MLP neurons of a small language model. Each row is named by its layer, matrix (down: output weights) and neuron, and shows model dimensions 32-287. Each number is 128 + 24 x the weight over its row's rms, rounded and kept within 0 to 255. Numbers have three digits each. A neuron's up and down rows have the sign that makes its largest values positive.
After each neuron's rows, "raises" lists the tokens whose logits its output raises most directly, leaving later layers aside.

L6.down350:134105150130097139131139116125127062102133105103121114123150117080117133088146113130123129124131137098077149161121102115110095107125114103170152097129126154130097147113135151116136115170096120133182114168125198146150142150144153167143146172138115167126096095157122144097132131110138063153136107144123114098155130146136149140132119132111148150092118160149092169123150131157143121114141171117152106121103122140104133121082128143140126170083130120100115100143162180129143121137108119134146141148091130097134114155148128151101115133125157093152137125131150133093107132115136109147127156130134132132165172127076152138154120116124161116165107126141153155189153114150147096119142121173096173111172131119138111107118144168121105101107173139166118147171122122173101118132175129
raises: "are ", "were ", "are", "who ", "around "

L11.down527:139136118103146114119061144143074152133127138132085108142122132131142163118130107122120152102154101140122120142104093086108160101119130119163139149159156110144164127139143127126118144161148133120134124176088116102175148126116122133163115181154135145157112104089157110128169101127110152154099142143136114113133131103131119136164113103115122126117192153100119137079144123136109162157192108098124116138124130118110123133095091116157108114125136125120176094127153123142165112183145120111122112145129156109110170094136182093154140137083090145122139101120145163082116107113124096150115128146129156134148116170155120126150111093146115143144139127121139101125171117133142098127140112119116127102099165119097129145141121129149115107120070147138142136114140118117102146165142124
raises: "it ", "he ", "they ", "we ", "she "

L3.down905:088101124154109117099093071156106143130149094135149102082091134145099172098127117136137104116101113152116148119117075009110126150157126149155157125105115126136109110124118123119146137074093158120136145136156118117149151136089122109156115147102135111074116157136159111142151135168105115101137089136134095132130099130125144179119118128110128179168115115126132105134099145101128098154148149127095121154108123156121151131130066145158135164150175146103149130082132122160153104090128105131166121128100128146143136146114105134082094145145148123160146158112163074140126127124109088126111152144135149131120089106140149155108133121143111096091151180126094112144136110124127096075172146131102118100097108125148122099106127105164118114113073129141130103124100131114089137109127147
raises: "The ", "His ", "Since ", "Other ", "He "

L11.down434:138145135119146194145136113121128115141131107146153135119134127145136120122137118126107125078143167104162128140086128100138115143151135149145119158072078132125127115150136146121125110072176123150128134117139139097153080137127148100150179134108161116147149143090123139104146138097092142126124135152132160151149098163153132184115133151139136169125094090157185103097111122117116142148122157114154158110145146119126168090143124153113077141161101102144128134145154132110112139143124112116087135129084109106102105107153156123115139134117110141135131148159129094129089134080117116133135153079113146101140141118108132143147140147129132092112128146112132101117086148173125155120123146101091148129139112114136152111122134133143178125101099157159166111113130107130113136138105151
raises: "ary ", "aries ", "aries", "ary", "Sc"

L5.down321:149112126121152145114102113133150139141153125125114106089131130106135174097143146117132091131131134111123154134134112095149115161121140119121129097125132144091123143110123146111127144205139130121124164128147130168157132148128096115134139111132139118128150132110148134114099167129126108129121100130128137095163117123120114167109141157122117131119090127109093132091121143168128141122169131089130134139114107160131127119154139154117139125140153139149140127146098112157132085124160151132167101187073111097104108139096124148097173126148123128136123161156137109122117086195165118105102130134086129131155156138152143141120147093138144170169116164150118092159117123136102071149155144140105171131122109115105118133096031125098110147094134140123122129093138136159103121148106126
raises: "both ", "a ", "their ", "together", "the "

L5.down963:106148125111131123118108098162111106126160090113150089084128114129128145121127125126095121146154105128135137146116106117132130175140094139134134122152130139157115146094170100092162133124101107114112085137137156097143136174104152140112110144130154131081141141164128106114121142134121183122172133132107157102107097155131145159119085121127110129175085103072142142117115157160146159111112153166102155146152126166106170124107098099148138090151160106113108140134141084101117146111131145145122117146108162143134150187150126148099062131092166130153152146119152122126128127137096126135117133153142117177108100110162171154127134135117135136111114147121147113155148133116123133075154172153096160087105115175147103116091141101149141141048084098178115132121169138091115127103096164
raises: "This ", "The ", "It ", "He ", "However"

L4.down154:116103128110110125101138106148165111111180138127123171144108148133099155107158079135171160116115134125127121152086113085089118146138117146143173132093076133149170148158136108143130173159119112146139144126125163129090078149132164140097122189140128159134111155130150162156130139119111101167138129139150148143112142134122139086131150092164119126111115155155120110159108100140142147140120130136138117081132125159136157136147149132092137170114106114120164125097091124086130137117100116144113173156127119138152138137141104106146138115123119141165159109125130104140145096117135094130103097112127126138146143125125120177135178110166168149124106144088124126133135082081092108165150137112156120152106125117110119142127126107085132156074139121126132145194124106139173104094106143
raises: "4", "5", "3", "1", "6"

L4.down517:123104137134143141121152089140106143112127136127118113103125103160119150101133129090133142141127109140086123168152113069132115127144141149092110139111142139105119141089124085127116108077099132153130123136117137146152151138096136113135114179136128082093161170119139144141136132164125116122148117100142127143094106113078128107128123149126136131135153123138098110154112113134164137162118155086130138104106166102160155142126100124108148182143124120102086140116157160127157135125147126159155150160105150102125139146127155145106177148160143123133108158110107092101096152147122166167145110106139159102161130118119121116133138127148075139145169109151022129141080096118128196119123169142124154114123129133157131149159123070141121115130113117157139154122136119133122135116123127
raises: "= ", "- ", "The ", "| ", "("

L6.down753:130170125113126115126152075119112133120138142124129117136128145138119169102150143119094124092138083142087112190140077091132132176165096157148140121097159136145095150098148098134118144112140179113155120098115143122138113159082144084142116147131140108086098151149128121153144135145150124140124112115138149106130110089108125138143089134137141150130146066127127123145135137141119081121125126113135121088126155100077146106162101147109143118118092124141130153110137126127102107126138143157119163117098161123131131105143143151118155144122124098116126143135141094132193120154131166123108126120157179089110128145145160117112159125127099101127128144156068133128131162130152170099188181144123114089119122166150151117150077072102093114107109086101115122131167127139155132125112170
raises: "- ", "===", "==", "====", "| "

L4.down629:114128180120131151102110081126130143118117151120116127110129091115161128142086125153141147158094121134124137155128113102142164145085149119135136101091130126116110089105166138153164163124125109114116126116118116172100153137115128127141172164115115157113127121090073116100117096115136164110106126104139172139129113143144162145141154153115120138133143139144121129085155180145169121092116119066138128122117087127143112153073110149125122105103119136122165131138107105088124154110145112162154143104109092118108101146147157123121158137133144116165114133106176140096103136112109119167138098139114127082151101170156096090130127127122134119120134155111190096095153200141119124097118164130164134109134163194147123156109101125128136107107137129131145112130100106081130124131129106
raises: "opposed ", "part ", "su", "well ", "far "

L5.down137:144142140180148114102105115130217135078154096165138155093127146110188154128131111157129098134145115083114125153129158124104088120105144119101119151102089131131117132127134137142114115132080101133098122096153142153108118156133130137135147168135167142132123121110132178171118143157121128098126116157117132145106140129099138115151109122117108091135140114116083167128097139146130154126115114213137162135076083126083108106168107103134137072083076137143106136095158159127106151098135060144104108126106146135128129169153128158107143096102151158112114132088136176124144142147101148149129125101115132173145129097142121130129142154108088110154145136121126136127103127137103093122078128143140151102183120158154178111125140146135125123089124073131109134144124108175094117076126152
raises: "ures ", "ure ", "ures", "ets", "mother"

L2.down208:109076120123112136135111108099123162144126121141158100117097146136157145176131085079140124133085125123121113080122109086129169138159081137142105121113110142137121190095113120149099131152111117167137117145094105106114136122125146133119146132090140128099144083152106129182160128124150158142112095128135095102095083137161099108147131162173153101109120127112113077141191089129141112152085094155146145105118126115111140110114137137098138094154161111128129130126165123112131143139113156101114133128145107118094097108129107125169087137157150127139138129106146108116105117125141131103156118113165149152134104098125161119169139095158171135144104164116141128061149118155163192149120109136109129112135144118124136136089068126178098135074091113137121125193161140124137128140139110
raises: "2", "1", "2 ", "3", "9 "

L2.down907:123143156114117111154153065101102151104120084131160132093130091143129121121168139098108139108100139153105128085115103128126121149123147120085120114108094125122084144076073125095084128116116098094156149122100113129154162154099106158122107151152128144111160137148157126128128118116155121115091108116120143139105092149114124063121126137130125149132084115137126205146136140103129127172124137159120115132140138108133105141130113147146151129113139080100107104139098143110123164137130114144185105144095081067087153162160095147130140136144107105157161136121147151116135105155110108153118130171134112087122143152144148140132125132149123123104096098112115082121156159153124118112174140124138118092144085184111125149128130096102130143100107090112157130097155108136119112132140164
raises: "- ", "| ", "\"", "the ", "The "

L4.down73:122111138115116128124115107098133113127128174149085149116105135141170169119104140129174126133116109150159128119169144060128148113170163118132116119170116110145096113146124088111112139115108121136184153101146091127104134146130123173131104129119180143110157140133134133126137125159135139155137123102117112151087113142135121121116142119116136125095108114146102139121124162081146162184087149111115104136144115163135150122156116151176101129133139104176153126138083104136145155162126107124156093144149105111131131170097124129120154167162100094097136129087132129080085078162112118152142124168118155143127112103145099099122100132132072126136162150139101125113132127158153119148117120129167131111138094136141133152137122142115142158109100100170111112125149133127129131142157134
raises: "\n", "\n\n", "\n ", "thre", ")"

L5.down812:115130128113130111135085112155147131115110123096135129102136099137117119166131108112149165169089132093101110133155160083089093161123158147080141098138124128121109183094113096112097136116107151103138137115136098136078131148111095127089126147139138148162123112159131146116108130131159140122125092167098115139116154118122125149147107122071143144109121144164106133118122161137132148135036137161102140139101132080124166144147145161180110122126142149115121115133120075134144150139084122137201146134158122123108135137197128095170122111178125097157123176118149102110113100150135071160124122130129136122143133144188103120136169138151134111160141123103098118107184122178149108147128137122168154102111114110159165142121112160131146105138121104150129121135137150129163117156156126
raises: "\n", "\n\n", "\n ", "all ", ": "

L3.down418:140125140138159157118164135103108132141141113129110142112162119117129139149161119100149115123137145160089154167105115118128121094158119143081120129138110115134169148134169090137129128099145115150161147130098125140163108168119133137143132133136116088151153136133140168163154097165171130130126144112130101109119149112104136115127139118101175160148154110110131088162089083139143101157142161126151141075119152078131134136111089142128131137122087099098094154095143149125118130101128145142178128197093121108146163147129140138096197140132151087120130135121105130107111195127126138160157108110139131080123115104115103114140130168157114126105207096139082138168100126133120124068125119176126136085102096126143134146181103049148164125138100161131166119146119125166141136104112102
raises: "= ", "Member ", "- ", "Single ", "Id"

L5.down842:110117133158138131155117110116111137122138141134132093116142124170095100147113151090149135102156133125162108177119116202076128096124111086162099112097179150119061089160164124138147118142113132121128115150076139155119139132122123100136131106108192139146127140161181113142130136121143148112136119086165130155153172106093143145127143121145130156122074106126119125094122154121128097193135123122145119135090105167149104128128134132125156172130105140127145104157142169181133103149097137113161137091076138138115150105129130163104111130086132122119192093159171125125127102106142101154131105195148136156120158125136106094111136145160142121162098136126138135156152158083108121103118125145152113120080125119080140116146143129164113118128111117160135134117118144107128131118150149
raises: "she ", "they ", "he ", "it ", "we "

L11.down944:138180122116143155127101115152124133121107134096104128117139095128152118170143119114169133135159127097083127111080111095084119113116134094115130134132113123131149097124127110135108105153152123132147132207124113146127101125108106185171142078138126138183104152134123151131137135163194133172147140095138134183125146078098144133107102136139103135111112102138108131141166126133173115126147115140118159130165119179134091077131142101122146183171089137098135121101098157152124138138155164160115151139184153145146129170152115129133162133101127124149120120150132093129151150156115132142118078133156109080127157131121183140126107121122112107162143145096122180119111087114103080110142145153145156158102123142107121123124140106123125103137125169147160135118103128143103120122174165
raises: "in ", "between ", "from ", "within ", "was "

L4.down822:154107120110099152142121175135139126183138132137158080119107136118125168147143173134149135091116100107136155170101133148105105126148142123123117160125152097099144076132132033156144130132083163070117107163133101162147152138128126115127119138128144143185171097138129120133131127160131156127113103125108124133124120132122122142116143143127125151097098117149141170112179150088145173132124152093142114108128070126180136118117098129115137161148117106116144136133136121135127112148110132171120160125125101112112162156128139141104125169142143130134136123134134129166111121206134096096119116127088122158127095140164150120106139114143139099104108143159054111131158090123122067111105126119130091103105126158071123125156118112152144100121112087088133139127124123109121109132091109
raises: "they ", "draw", "we ", "it ", "name"

L11.down46:128113111139113109149130128111156138049137077128173128117154140165160143094151133110124171107117106136139145123120146123114071123105128144093077109096125108107100174124167128126109125147142115112152158106137116164118110149119117118104129140107115156165160155122144124124165127119149096130122093118106109132134136128150173155135125122106151125137143133135130138100113149130169144151128123169110117106106117143128145119139128138131134124078124083108126157116133148125114184128104093118174111168154125163128121126128109095139136116164114120147118105108146087122135146092165146116131112105164127121141112127128095077069161134113163122136098141110134075092163156127130140125082132084168097166145129138149158146131095133112188129157080097089108151053120082127125119139175115
raises: "ur", "ures ", "ure", "ur ", "ures"

L11.down660:121108152145108179109137102134072134098127152119120094157115101137114119126120102089101121146141167144150133134139132084124095162106119123186151137096116090179106153136100123110128127099147159118110149124116121135118110115136145086149057149116168086090149149114099154128161154100130130123118108177131139119109142129104138098095133159142148156126099168110116134156122122118131090130121148123119099138118133116137094161117114152104121131139120134093141117145131184140122067126135175178153121137093135161146152114128127137113155089145121102164133143098108114083130137107117089089109123126153131125090112076146117091171101154127127090145135108109087161107125129116127153139115137142121137108185130118068126106136131134092143158105155147131129152144174108173116095109113105
raises: "ingly ", "emen", "ings ", "eful ", "ings"

L11.down680:135101112131130164081131077154132101128169111120119105140130096114107134139090167126167136149170154121113124101091110103146112123152124130136157132128144127193103132109156147164112117113139116184132127107143095082132118112141140131137106098127128096124092104144075083119128181137150108108161101135155097136099129127106092092131128138084126068101104138132103135107162123126134119127109080123143159117101132162134131126154092152150144116165081112155111140119139117144147102127085131159163150107131168142166176133122145107091107127086124117132122122134110133108103121131125069128157150136128145131159145120136178157143129120064153096130134122094151146103162128152114128118119138123137130145128123172159145096102135082092140157093158092122156143142143116101120146098123155
raises: "'", "' ", "', ", "’", "details"

L7.down408:097178150128127125114149090148164134088152115103100113159156113172122160084156132117129109145163141136133128121105105028160099148132129188153142147110143121091120159114113116169126117106134209159158126136159112081130140133123122137128119158089134119110111133137158097128137144105136138123128097155144142128120115125152144142120101179149150126134164120119111110126139154152128125151148122125129139099086124137139126156146076142112090166138102100118155151072108134136129107125144164155170166133148099130135127135152109136138107150139121116125144137135121116168160152161116129112169094120155142122186145138123182155133117134131165129097153131142100176123125131146111158105130125124109152146143095123171126100166111124144125108147144116164115126124126129145125144118161099
raises: "==", "== ", "| ", "After ", "With "

L7.down704:135093115137140113146070129110114124111115093108120127098123125158120177113143172106124132062101116133148118152140091121080143163142117131129102097115135127123175108137178125105113119143167183131115156144106125109105143164089128146157071142110133129132133143149127104162123129128110119128111115149145126139139137112131138152162149170098136110162144117149145129103102123106162136135135128166114160127116126138150122153164100133146133149120134146119119122115113115106091095144109148165154126138134141130133168153112124104154174124120141143123136157100138138123105115112131112127094093159077136136166115147161113145115112067138113129090093149130143078187104206139118090135156171140139132162115146111071088101098148116130136133119113114134151123125123128114150123153081092
raises: "this", "this ", "these ", "them ", "what "

L5.down455:137122135119155145103132084110107132108128133146093111097148116158115153096133144128131154136161106146079104165132101077125148130148112142093109119148147157125123151087147074139120104075102163164108136127135123139165171169108148098170129167126124106157135171137170133140158129145117117161131095109127123111112102129099128113134082155133156120133171119129109131102076128144154135180123138112112124094116178102161137129119099131100156152159112101132118150109117165121145113125182157162143134175089136115099120107131141184106149118154108096124116137109102081106122128133099159175139096136133157104185149122141121106132136137124121117117168090126040129157095113129107163108144134124126159124133112152170163111172078110126135134099122142124120152110141119145137138109151145
raises: "- ", "= ", "\n", "History", "=="